MLP neurons of a small language model. Each row is named by its layer, matrix (up: input weights) and neuron, and shows model dimensions 160-255. Each number is 128 + 32 x the weight over its row's rms, rounded and kept within 0 to 255. Numbers have three digits each.
After each neuron's rows, "fires on" lists the tokens most often at its 100 highest values on Wikipedia text that the model never trained on.

L5.up500:103193117119110131182174145117177090106092160096160159133083159131119129150097132151143108147135113149136102129075112093113118141097121130179154096110141176148139124065179166092200146173123153152094134135108133066127131086104182150117104144111125125116141152137076115078109176117150110132
fires on: "-", "0", "5", "6", "1", "7"

L7.up347:189111104130125083092152094127121038155186114145183094199082071112141155111143089146159127116088095113186119144178145094158099116092140088174130109128156108118142077077180122124166118173152129199196159112135179139128083127118157110131117144106143045128109099168133129142151129177116132077
fires on: ".", " in", " of", "3", "7", "=="

L7.up282:074118104152186126053158095108134188106090143103136145146086100154143161113138128107094170135161146085064104116130106095149154150085155144145119133158136173150126124081117092116138147150141142147155141108127115128152093141111148085161137099197070095124142068086180189078132131092107112094
fires on: "\n", "s", "tri", "er"

L5.up548:135213092071097104131139146198139050126147154124165102074091181111144152139143140130115171119102101136172118120183156124168111147187135126119162126087178107073122077093116150136157163112110123137127115125116184137098148110147116145131085164149164115114143055137143167152126184137137132158
fires on: ".", "N", "\n", "H", "R"

L5.up150:123100087139153153132132162135145122145115142097172065122124120127143126150060192072094103162134174144095092049115080091169163152121162117068154102140203171096161132125185147163165081200097145167084130078117127126130166142157176122115097128151132154181199160091105166066111126125124106162
fires on: ",", " (", " |", "s"

L7.up954:145134113100117148116129100123030079096084143165128113152115110121132059183117164079109194188105151095114149152137148156166126067127102181140107115113163123150108076097111133093149053123073156100170086146115126098118158066189191136117154166141101129147154197095125128126130132116194181171
fires on: "."

L5.up882:104117125136108108107151076161097171090155152174056183183154129111131085172097188132124137152080109106163134157113098125134131175134149144138141175077153121143107153087107130108167112124153087118177136166144184114132104137137151121135147043131177196121118173159165140115117161121178112145
fires on: " ", "-", ".", "0"

L7.up544:135099115129098150137122079164113168130167123128155083120110066153154148088108147136139164187193121208133066109137152168106143129128146162078111153137104131094085170154105180164107143143084103179121166096127113099108065168091122143124121097127106120044066164109108136114082128120147136147
fires on: " ", "y", "s"

L4.up796:069123075173137130085139113137100146079109166167113058193087154098166144090144094130086122108161161092157128093124144141166132121153184160130222126119147145124165154168201133176147098101163103176165161136126154081143149153143098166105195134129168118104114105050189095120117110155193107142
fires on: "s", "man", "le", "d"

L4.up81:049061139136107159151173096103130129098114117092123114160151078128135111196119082166180141173162093094143105108162150102124115119137166129107156135115086089090181142203145107120103162155162156068100136129077136136099147150151105122215159075146202173158179116218069153104167090094164167154
fires on: "ed", ":", " (", "ent", " of", " In"

L4.up38:163111109167174108088159156139143138117162155089160091188090109059132118081076176151144136156106123051110134107092111135142108090118128176124092127182124103124103088119068108148115079174112070136130087131131143088102181106132100137105123095090109199160101105143128118142216152138140114126
fires on: " |", "\n", "0", " at"

L5.up984:170074108158125090129124091087162076203122151139135134068110161119127090099124151071079137114155101105101053137182124079034138110113209161159157160086113080058166156128070141141172089124118114124154135127094131147072156065123148128168112130070100154151149111123136167110133132132162118083
fires on: " ", " Average"

L4.up688:156132076159103164112124117115103127099116193142136110163100119104139132124111188110144124061162133131167140132191131107165109082144161163177118117124108150203156127177052161118108126107086148089177122174112125122109123207156112137136097125155126034080120162156105134131151142120049126158
fires on: ".", "pa", " home", "ac"

L4.up178:131107121116150111093094158190179171095124094113147102156189113135127162073161131123133164136183160117088106158123097129117134087080111133089092188098135077125073054112126099117090097145102121145129155132091086073190144160090112140153128107089062106062126085155087123134149179130091115131
fires on: " Co", "e", " (", "co", "y", " "

L5.up206:144114095165113163126148098068174071108135167152185137155068133097135141139154123109124133137098095104117148164116140089164078121107171142127114115099169112137097139033195131144164140112070168128112128129110104168107070114079133127092111169129086161088094153085155126141121156147126071103
fires on: "0", "."

L7.up129:115155160167150130165133123153116112176161066146146170134133090143105149105110110145093119100161128137086130154131075134163131110153173141064146112168114096160121116143083114088159041164101134096132127150127145130137128102068134197058117140166168102117098142086165127115125123159110126114
fires on: " |", "0", "2", "3", "|"

L4.up150:101135103142164136070097153109100138174087116146078133153143143124199118113093135162126149179131082128083112122127152059142110120108129144107131096160076122102085116131146130168144118124097142156128114092095138159114090142157090199169116113146070119113192167063169138116118120147181128090
fires on: "s", "x", "z", "d", "c"

L5.up639:121160123111151124151123076161115159138100184137184123120132149108156110109122118071167099129150013134103106178133152118100165182067180118099141143124125106220145131101129107112106135097113132079159084150172114105117131156156177112052110071151097106137148146148201104101116152175168152138
fires on: " ", "6", "9", "7", "2", "5"

L4.up566:152150114139137135086092121066187121109109126130210117163120145160150056148142076164124140125118133144082151126075100106135128168194138181128176132141084096126110130094083124131096057166124154108053088142165106121097116156099151079195146169159111188109111130186078116121151184101107155155
fires on: "W", "-", "E", "re", "al", "em"

L7.up409:152134068201117134126123131128170117117196102144153117084130059113114141150169133076159148144174166159126099069128130099164166172173132215085072105159132114121096132104120100135184147131116147145152065146086101087154182127115176100179126153076059126120144182145129070117148144126137139169
fires on: " ", " film", " the"

L7.up736:130183133174132100110126136101175108153149112162117117083109120149177172103141146116091217172077098106093089125094132162123081119094150185120096153122124111152156189123089075106167092131091091085139149087169142129119156118114120100074139135143085138091088135094119114184148138104073069140
fires on: " ", "6", "7", "\n", "4"

L4.up1000:145130145113135062132191120196178141092139107130119082128110135136075176134145119106090082057153158120141138125103158090150111113115121124172158047113145161120096107123167135094179135089144130104185124116046109088125082159096146128145089143151092133165166062194100152108117115145116131157
fires on: "f", "0", " half", "G", "Ma", "6"

L7.up432:146156106114152143125096131066117140141132110109131142096151108097125140183108139086119144130114163085191150134172135147167118166084136154166103182162191133102207096110074154113124111169140173150099133202084050090169072165147214091148081113206159103142117109126160144166137117139137116103
fires on: " an", "-", ",", "0"

L5.up168:101182099132204190100197128129135109097123132126142136135136151099106120099152144095142145111163109107110093108168147112185133113165114103101120087207169155067109172138134099078166088077079088105127123109067174121119195056081147123150136159129128172092196107118139117110127068221107112099
fires on: " ", " rating", "°"

L5.up176:104155094198161145106139158109097104115126098146103095116151133107109070152134096091149140121157161124111069055134130083176145090189169115154098146157147178106125086092104171163149135125111169198154147102075122145144081117087094141100130184101179138142124134134078118071187184143068116126
fires on: ",", "e", "i"

L7.up564:101182130142146100084147121078068123167155093117047112164129145141160075092134166133067134170125130230099153180152091110105130137147110081077127088150146107189176074079185146150153164115149103156132157137110160112168093137152144137187163143139117108166147138139156191096131151036108113119
fires on: ".", "s", " and", "0"

L5.up915:112125050133127193082147158184165116090054073128109144056156128118144146112145145121130114182175124143123134060177094163094141161167047100126145158127110131123220113102165091113126099151115110149154120155145172184128120157159146118202106147117152152125151162117163148119092122178105102102
fires on: "s", "in", "ing", "d", " to", " into"

L4.up1019:147131104154105134127119150129129159118117136153125122138189110162131140120088096129166107105127136100110120165151094137150169107099135176131090102136127176121077065158118162150108087137115124115089140172117173181090172137140105123107092175128139108126117174134097120076117100125080173132
fires on: "ed", "or", "out", "on", "s", "ing"

L5.up256:130113068099114127121093141144133119156112090115136098129107103122210141122147080106165161119123136129087072164122125122050153150166115122159125174159126156123148081072121173136145163102114133126169142137083219131111089077153158139182117137140145091151065141174117166128068087075104129104
fires on: "ing", " and", " on", " of", "s", ":"

L5.up39:133101104129124178146126168175103124151145101104108172062094140131141108129141193191138128124151133101085157068124098143121101131086175144147134150118098164189114094144093131142106165083110144225185169149123145134133165123170196124123084156137152122175101123117120129075142123108166164160
fires on: "\n", "3", "6", "5", "4", " a"

L7.up520:127161040146150101116138086158071177123157185104128107131130127184147123154141134095217138126109024134114140141135151106137188146125236209136148140131118177146101109097134143155136071082119141081156129125163116160140083110072154172153138137152091141142048146158133114080137131114155139146
fires on: " ", "li", "2"

L5.up755:122120135138127127137140098083106161126188125147165097126165101140166144118112140186111119111089126069163116114135108176147128098079150053108116160123100176160103122158134096120137060100102031134116134130128074137122169116160164094124169131074150103123120114110060150144121096152119160086
fires on: " on", " said", " announced"

L5.up788:108137094176162147166112103132161134128159145119120120086089090116185088160134165162124100195160075142106092083180146171172197085120096161136159114128138150146154108112103168107115147131101131086158095083084116105083145160065103161036088147130115141125181116097099125158153119180150052096
fires on: " to", " would", "th", "the", "to", "K"

L4.up526:153097120148080063077065162118103170178111136128122139162138111023185082081180094164108105115108068101128173124058090163102142154162155126142147122164156132162098111097148116103107140143176117097096114179121116160109115057134148163179058174140130104152123185121120179131164150153136183139
fires on: " a", "p", "g"

L4.up592:143119124136106129184161135104155071099113112165135150143119090132083109119119104139092120072148106117181181130139134119109141106138125141124148125126197151120171146144079173124150139079128142120155128118136153081174107104104122143130125112148124158118157161183136143183102144160147102162
fires on: " of", "|", " for", "-", " is", " to"

L5.up384:138080134166083117101114124139143133128096132106101109108133087139120124085065106148100099069161129064120082091148156145119097102137124179162120101148128186127179125123141139138144089129130148130166152079153141151150125232105156158122115097131114101153116127242126172125112185120163125118
fires on: " first", " third", " First", "-", " second"

L7.up382:096119139100163136128132039069114137170054171126122090136169086149152121159158093199096127123122142144165040128125182181116149090155169138094093104152152163079160064124178145115145105071150139119171109136111143107112113126096141095147177125101135134111097122137145126131202116133164083180
fires on: " ", "'", " (", " in"

L7.up316:170119155161177082096188106114140100133046112173132095115122135118095194067096188142141137176107076158158154108133077171101185125116123182130171148095094113171148156185083131101113126153102066161115123110088163114180165133176109109128188163149152099128100099130162131137197116114081148095
fires on: "s", " not", "hall", " will", " would"

L7.up986:133132070074117159168133112122048097090103174126022134113144090114125135165134148121099101151166172136106189112152195144151093114109150143137160153117177165122088129134118084104168122141145122140165162138120136082118125148108179157128162161147131056146119127158115114126115092115121174115
fires on: ")", "4", ".", "3"

L4.up757:104170150061115141114094143117124111111100110099092139128135173097085146126080110138110183112138053161111126173122123097105114110092159159144120128162077171081103147107104148146174140122145154171072122129116141127138158134132201145085135122187137167097152156151143122165193117130153144107
fires on: "s", "ry", "o", "ed", "ship"

L5.up350:096148104096112104160122117112112102098160119166186160130172117086146106107166097072109142099141091177104115158104080135097106089104144127136150175131060178087152128104161072080145160105198164202077110109172164113105128152090136123133144145089111079073114119088111158121156150112133162164
fires on: ",", "s", "'", " such"

L5.up757:195151200173144077071117127096113133103116121111165089111114101105165111114074137119150139097131128129076105080169084147179112206092109049107131103096142105162176089078133093131169125180024168161181119101170089152123128133145090104123196164127094115191160128176123115157156133143169139085
fires on: " at", "6", "3", "4", "7"

L4.up692:136118105135082108143214131113096108122164178170192116143121098095061132092150102128079134136145072108127140118110098110171039115120109132095161081052084136122137142150184077098121142115074104109140145131102161087102147133165073117085157168112124197070140176095120169142145050184124106182
fires on: " |", "0", ".", " ", "2", "1"

L5.up399:149119087097121115074109082054161147164103126128135100105143094150121108158130107126225148143131130193107086070125178109137133143098148127173113104129118142106094141141136157180162150090171109145185058087137123144159115139087197055162115133137096152104127174131133196088148088147132100111
fires on: " ", "-"

L5.up666:091101085141112180105165114129152167147204076143111100195138138153163164099113132140154145138132150103113113158085137128103113092169158116160171123126110129110128138156166088144120054105125082132193188113146114137185115193159153098096147154114089114127126088138162106153095078139074135128
fires on: "s", ")", "d", " ", " |"

L5.up222:089107164186135122074076143141133142139139125117112080078168157136144177125137206125062034171173111137123111119084157057143175097135135140153118089123137109126142121069090109110197116136109149160130144167124115116182152133131204133127140153110141167118085157208123100099079122120118086154
fires on: "0", "1", "5", "tri", "3"

L7.up208:111159094171177160164181113119157161128088064109155090124104110090130170122087078122096167080144113126109139134098051065125134145158097173104124111169117206160121196110094167160078125082129122114113170091084174171117138128195122127173130124104113145125120084164170135141170113129119170111
fires on: " early", "ed", " first", "ly", "Early", ","

L4.up187:171096209104181085058148101137137093065139123131159182107142173080180176145101146159134159189087125165129167165165106111144121070167134181107110129142086130106084081127139136147132108142083099112139092145121110116136147133144098083111129112122114047121128202148110153111083123121109128117
fires on: " that", "2", " and", "1", " the", " in"

L5.up885:104050088102103101143072155143163111134136111135110143160217127146151158178140123096136124117138132137170096134114152134056093072146063142132137135119082144121157150083078128140106127161105136117093081107152193076126117164064168112106123077119183161121144175072181082135149177126106209085
fires on: "s", "-", "ce", "es"

L7.up901:112174116175088100072139136142136102168076126122153146097147089167105067147224117138171141148097096078125086131186080093065148116057139132155128111092113186110177155173176131184206085137139084138129150129136152126081115120113129072076095141165073152169082124112145130131149107163088120087
fires on: " ", " |", " was", "-"

L5.up807:125116066154127115150130150194122129156111106117081125075132127193125121098106115168083146122158114159080097155132156159130090106149147156124144177171114203161118068145107156097155180131150137146078138056133125180103120138118107084127168118146136092129141174138135076132209164145152114104
fires on: "ing", " a", "e", "s", " his"

L5.up356:130085165105109135235191151149090154102137201213099155106137108180126083090141176157078154126182148148141089088132117122191157134137107133141121164084170123126129118161135076093148131153089114104162166108145153108084122144136117143089125156130186141120133065167133154167130162203224120124
fires on: " ", " W", "1", "3"

L7.up924:129121185142149087144113101145145102163016186080107147103155128174161153131074074120111150162145193242127159121146132109103119080114171073148158097152150125070126149090140123150144075135095103132144123098136181178091146147185122080099142132156132123115092201080111146097143137141084150136
fires on: "1", "9", "s", "7", "2", "ris"

L7.up340:162150144163095140103081084135129100173136176061071137101129130080148124080112154095096192147183123156150119151139096159109132094152154112103094167166108106103130153174116095082175063172075128134207144123104132143103088080100104144118081177139115199133088100066097092125127087108136160094
fires on: "0", "2", "1", " ", " Votes"

L4.up562:166116115101104132104127155161116095166092133130143149171135132080163154154101136116085177152104134129202137150138112207098099122157115091156106168110120076155165138122128094202094108131122108176181079147159149124083117168109132117128097093147066170133126175174137083109150150132147138090
fires on: " the", " of", " as", "d", " to", "-"

L7.up494:146130114167134151158119083098133135168107145096163120167123162128132142085167165159119172072108167083118124121222098133136147084166126091123140177151082153173100165159152101181135132127178121130154062128082123164125083113102117173125117156186037088112116142186116162147109078089122124068
fires on: " ", " the"

L5.up932:153108097092121131092157156173072117097139156177123142131167141123120110093150125110154134161081129067159134164165115149152165099141105128147080114105146129106104120196161115107161136110094115138147116104081128157110175107158171120110113080104109135092099151128182163129120215153059079154
fires on: ".", "1", "9", "0", "=="

L4.up640:125122071124121121079098104152111187150077066075078119178111162132169095087118101069113112111110172123132081112142162142139179140165149177134094094119147131077131119158103156173173200105092108154147129103064116145179149156165084124153159119134145080126174190161140128138147140091155080158
fires on: "o", "e", "s", "um", "y", "i"

L4.up199:115155157117126142078157096121129114111113112087162119120154145150129071144148134119024170143046072070104111149162148127107115074144106127088075108115134110120152165101105177118110111133130126127150091096153088057144140133147129173155082152127124078148110147159122137125141146146112135116
fires on: " of", " out", " part", "off", "-", " the"

L4.up271:165147096084129088123132103096082100081109105127125110140053140157151127094167116172091069148155112099088173191145157137117142119144094195112144131153175110182152121125156135169093160102165075134144114116150150148150154135141155099126164138192195164188081144150152084156147155100164089148
fires on: "al", "-", "le", "s", "'", "ly"

L7.up24:141132173168107107148192098081117124104131114192119134057128125077112147130141142167096154149162122082171078121147130130180090137110161127131134111139110089208072072101132075137171134114092155175127143098156148111113072157159109143106163187102169160122086120094164090118108128157110110102
fires on: "3", "0", "2", "1", "\n"

L4.up313:149131139178098163153162161080116111200190095071143136113133099137079118155130168102114096147082116172133145169124102091149066157130186091092103177097192115143140107148141104143122069174122131115071114121128072121161122123167087163106100111153137139175139170131151092177145084125164128144
fires on: ".", ",", " of", "-", "our"

L4.up229:076151121193055163124139124162121124145161137154118096158107089104110098166120065198113124142162087108146157118101157137084144156170130075134143188097159116135099167113118113170088112160160115110152163112083132114089146109107132105109085091105158125131107196145103135113167183121204172154
fires on: " of", " ", " a"

L4.up673:144111119135130133139066079120135104190123157126144151127189188155133108069117134155159135172171122170137127074102180092099178126093092108144163119123144200122133048063079120106127132118078138167089103100147170141119067166107152093118071096171123097178159115130163157115077142120136150085
fires on: "s", "-", "pon", "ci"

L5.up591:118103118191124137134103158135163161056145103092122123089158037147166200131166125146086162112154060112117169154146113133107162134172151093153132156045106064135127123103097085097067129140173096143140179152112073092131118114138044183099133128148170158081166138148133102140176123158132114064
fires on: " on", " On", "."

L4.up989:132066136113138136126100201116106121099157056105102164195168093148111156126078085166135081115127041129067129158175095115122130205130121109151134138135211127135158117145176150134129121179144146103160156077099110110111081148119101118216128123147123156081166146135100072146193172116177110132
fires on: "er", "\n", "U", "el", "or", "^{"

L5.up32:102168105115131139097128142116084134152147173092112092170118161194145107177095081153089118118132125123116124101064105112131112097115161170121099104175113154153088110131111132147154096149141143180116189136076142168171142179130153147128094100189093089086173148155196130129123101141072138144
fires on: "s"

L5.up715:165165117118156087144159155126078114133162145149156123080107123135150061125121119146101105093176148194128096164117103131100118134166094111140061160139115107101078152202080195151116135129143114112105031117130122134078185143111089099052115143097079137110121159097122204187174099164129140148
fires on: " and", " but", " "

L7.up827:159133135089175090138112142190152092098061130141178098154094178119096138138096100170145139100085112171082149189093098147139179152078132188130136105134080159156101089156132157155164176143112162154114140116127095115096170122088120116167170156148163143148106152162145167102128191161086154122
fires on: " for", " and", "e", "1", "ing", ","

L5.up828:110149100114127167192137119130116129179139159108104121138168092125131126108099079154112160149185168101112159169144133198202136105090068086206169139105113159054147103111100139123129086140090148136106131191102086123142066136134075099096089099101194151157111166139145151067072117169171143148
fires on: " as", "et", "ur", "is", "ar", "in"

L7.up674:116110156084208146143134130103132127119145091125188095118087135064150139050100145122094125075084111142168140109057083104120184112147148139160118144092145154152122107103116077163157118174103171068117132067190135138161183145088160107085125163146160117179087127125124180097112085169158121124
fires on: ",", " (", " ", "."

L4.up121:151145166086123144188147133055143164098109091115144151172083134129117195135116167122151176155117083153173101143151143128134175091110142128098121118116165134111093137194141169078156114074072070109137121129113120123085101163162181113092076120186154110077083088128115103192072185147093132072
fires on: "==", "bu", "w", "1"

L7.up951:131116062165186135169096166172158143129105146087131159138124122154034128128191108175102140097118173156146140090146099145140147126153092101092107129099109136167126099148119136126173113138137119137140012059164127136103123127081083107115142134108121076144115169161172117132147153085086118146
fires on: " the", " ", " with", " of", " pro", " p"

L7.up525:147118083111135127166127160099173148091150110089137113155084108142144166083169089114123137182137055154148166107146081085144147127174167137144122107147105178137145102106104203138152137145139185126121159126127174118157164093113171087155147151194177163085151087090129133152176121082143110127
fires on: "t", "s", ":", "p", " touchdown"

L4.up594:115147185092088140108146123042146140120178151107160176168144075081144113097118109104125117154123089048141118128150094106141151111123129127132170157076180098142097122132156080178108154083105122124111115170137133109174159108102108133099125127098117096125119129109117165087132137078141095129
fires on: ".", "'", " I"

L4.up808:104123121100111114150144128125079146091111159231120176151116191187181171175119091146159146115129088060124143079163138090139119136135132084117137105139118111181118061119137139174193152109144118083146132074131171096108115184052186157134174164081158107118128135100121056071169126137137148089
fires on: " ", ".", " April", " of", "s"

L7.up688:128135113080103185090137159065119093116130149170140154136137130128109141134125128133075159140145057110160085132174158155191117050109139089144135055097211159149127046120150176170134129140087129107133075139119125152143127144153193162134083188108157104115122097120137120141168115117112132182
fires on: "."

L4.up618:154110115157146114127125114099122118174120131128116104116086111091105109138113112090139158093069108129158106078116091065089164115110117129140104099126112132154114127077145181137086165120165169143142073139159168122092138082130169131178114138104108144144141074081127068116060143121126162109
fires on: " ", " fall", " stand", " live", " m"

L4.up645:124205087148106043091131149039105175157163188125235105143127111147124142139166165109131182161149119102145151134095153202154127134109146130134075105179139147177137092131108130119105126090124122134124120174119122083115156126157139086163149175167131080102060127118135154169157165150075140129
fires on: "\n", " Sa", " ", " per", " Per", " Na"

L5.up497:114075111073060159084182108144111075183102139072094134083106114110142116122105100155142123090117052151182141179114119112174107185102157084142162122164164149198169107123124160120105170152168095088132158105107143087117068194101189135119121139103131124078139174149072094117108126171169071182
fires on: "-", "0", "5", "_{", ".", "'"

L5.up73:148096071245085113088146154099065047107136133082166095127169129093101154146160116126132198131128069133144088071101164159125117158155148177157143135127114078168124128097156123150107123122154113081125086157136163133039105171152110061113124155167113084154103171122115139158105103169191127174
fires on: " and", " the", " of", " |", " ", "-"

L7.up105:164111154192121088086146125110175126150088118147116136135131112140115117150153133180082188137131195143166134097115111112099102134191111152089153126125149126061162148125072116072132144107168062175162107131141129145167121101154177185145084138139096091180123183145182152106142131129047093133
fires on: ",", " by", "in", " in", " and", ":"

L5.up565:072136066167121134061065112116142128132147096168172112136143058152132140086153181088129136097163104088095193125071126147129211086116188072129102165126098055187111108144105110148138115112162090151142149178132098156104155180139113095137125099079128131119167162176085092134160126119173130170
fires on: " at", " in", " the", " on", " of"

L4.up833:084070105104098074114146114127154106120153115121122133151157197190101161075087179092183133138086115222114122189090148130117080136159157168177162135105124148107085116161148115132133111163136164098041113085110144115068087096125165090099155092114161083129154152092098162103177114132108144112
fires on: "s", "es", "op"

L7.up798:134119082175106138151145135083188103154095102142145079100136090183116152091103144112144162153158102107099135124100140165114192080131131113123117146146136135116110133136180165134136146116147102172145103119093137106167142135102175117076128138120158143099136124088101173161077080162143126182
fires on: " to", " would", " can", " ", " will", " should"

L5.up53:117184081189097125162115116130154106138143082186151184117098117179161108083136096116142108087133141094110126137106135143070097112132126152117120109164057118119104090126085137105119064089137131227151127168177106204098135186142186080137126131097126064148092148151157171144112118136095144157
fires on: "d", "ed", "s", "ing"

L5.up748:169098071109111086136162108123132084166161110150146145116127158153143159122098125146175115120124071133138124132197092114061160146043151099161134116076146132114144161171105160153096134136131181103100096190189128082069139129129130114134081107113149158113128105120099131137083056211098170151
fires on: " ", "cre"

L5.up934:144103143141063145102124109119127089044164125090149118112123160085140179111108138167117148138045122086090106121065105095140158109063170134169135135076049102116126065166105176121129165114119119133105061117169176083163098131101141092097195132118146160173121167151098111145118138158181102124
fires on: " |", "2", " ", "1", "6", " \""

L7.up113:090140078088130139122104147114102126126099148154090148111170068110101078169187087063124135113084085130138066101144130098128076199045157145090126129152142176172068117113142137161125062116098130112105120154093153180146157121127118117116057197141179047119205113157083208075142122114098116110
fires on: " and", ",", "er", "on", " to", "s"

L5.up403:109182118172184133114140153126077137116152109083160094115101144097177091078095171137170148134154164106193085113150142134137122115149168143146135125173135147091128093141148105156128106169146082117120082097091116116107204165076092159059109131133114155120132183112151130131178111181180131079
fires on: " |", " and", " "

L4.up233:089148090151121144117057089068211148162185121143150111113191187115132123103099144151152189183120107195094094123101106134104125140148083119107167081132123070104128180093091198139097089135156123138148046101120095139094135155156106132133111115109114107157169167132147070079082135207167103147
fires on: "up", "-", "king", "al", "bel"

L4.up634:145171165158144138173078099114121119130213081113108121060119095174061100183162122173126119111137125112150122132076116077108151123128128096114117108157158159120170119131089183101081120144162149091104084081116189119146060059170105120129085107143118148119112170149138143136089066151161078166
fires on: " of", "-", "id", "form", "cl", "gen"

L5.up839:159107099147151081173111161113154150136071103151171143125125160097131109110136169092148103072093141144124156157055040185095147082161097137089099162160069185115112167097104115153144152166074115138136143097056087164113147168157161090156185155119180101135114108102136179144131117157166100137
fires on: "s", " not", " first", "ly", " also"

L7.up175:155147079096120100110134107126186140156102117057126144102117100149141177087151111129103198157121140123151137206122090090129117084125089125142090182157151168130163159154088151125130118123153134156140114085093099094158081106163197149187118133171116110103121140080119180143154155100147114133
fires on: " such", "-", " and", " the", "0", ","

L7.up558:140187185120171128140133150144148109113136138185148100131158178136130155124140132143112064120150112101143131192161104144179178112106110092122127057158148166128125149075156118149120100098081135129128137141153089166135084118090130094180125072094062100060077109141128121109102182052104129129
fires on: "0", "3", "habi"

L5.up484:134149136168179115167116117145163168142109203165111108157124104117124163175088132169141178121084113138177155182184100127104150150123155091085104152111153123123092130156118117156182072117106147103133067135161083079123153152104092100123057127156184125142046159147090124140138170150107149181
fires on: " the", " ", " and", "-", "th"

L4.up931:107118054137119108109142141111120122092097089151139163065109098176170138113127072176190168154131118126098108124146140058128123122171157126150174127098125119191133118181131080130166132136113158094127104144113106108199182140137152117138130100119118162079134134141109160158164156089128195131
fires on: "s", "ra", ":"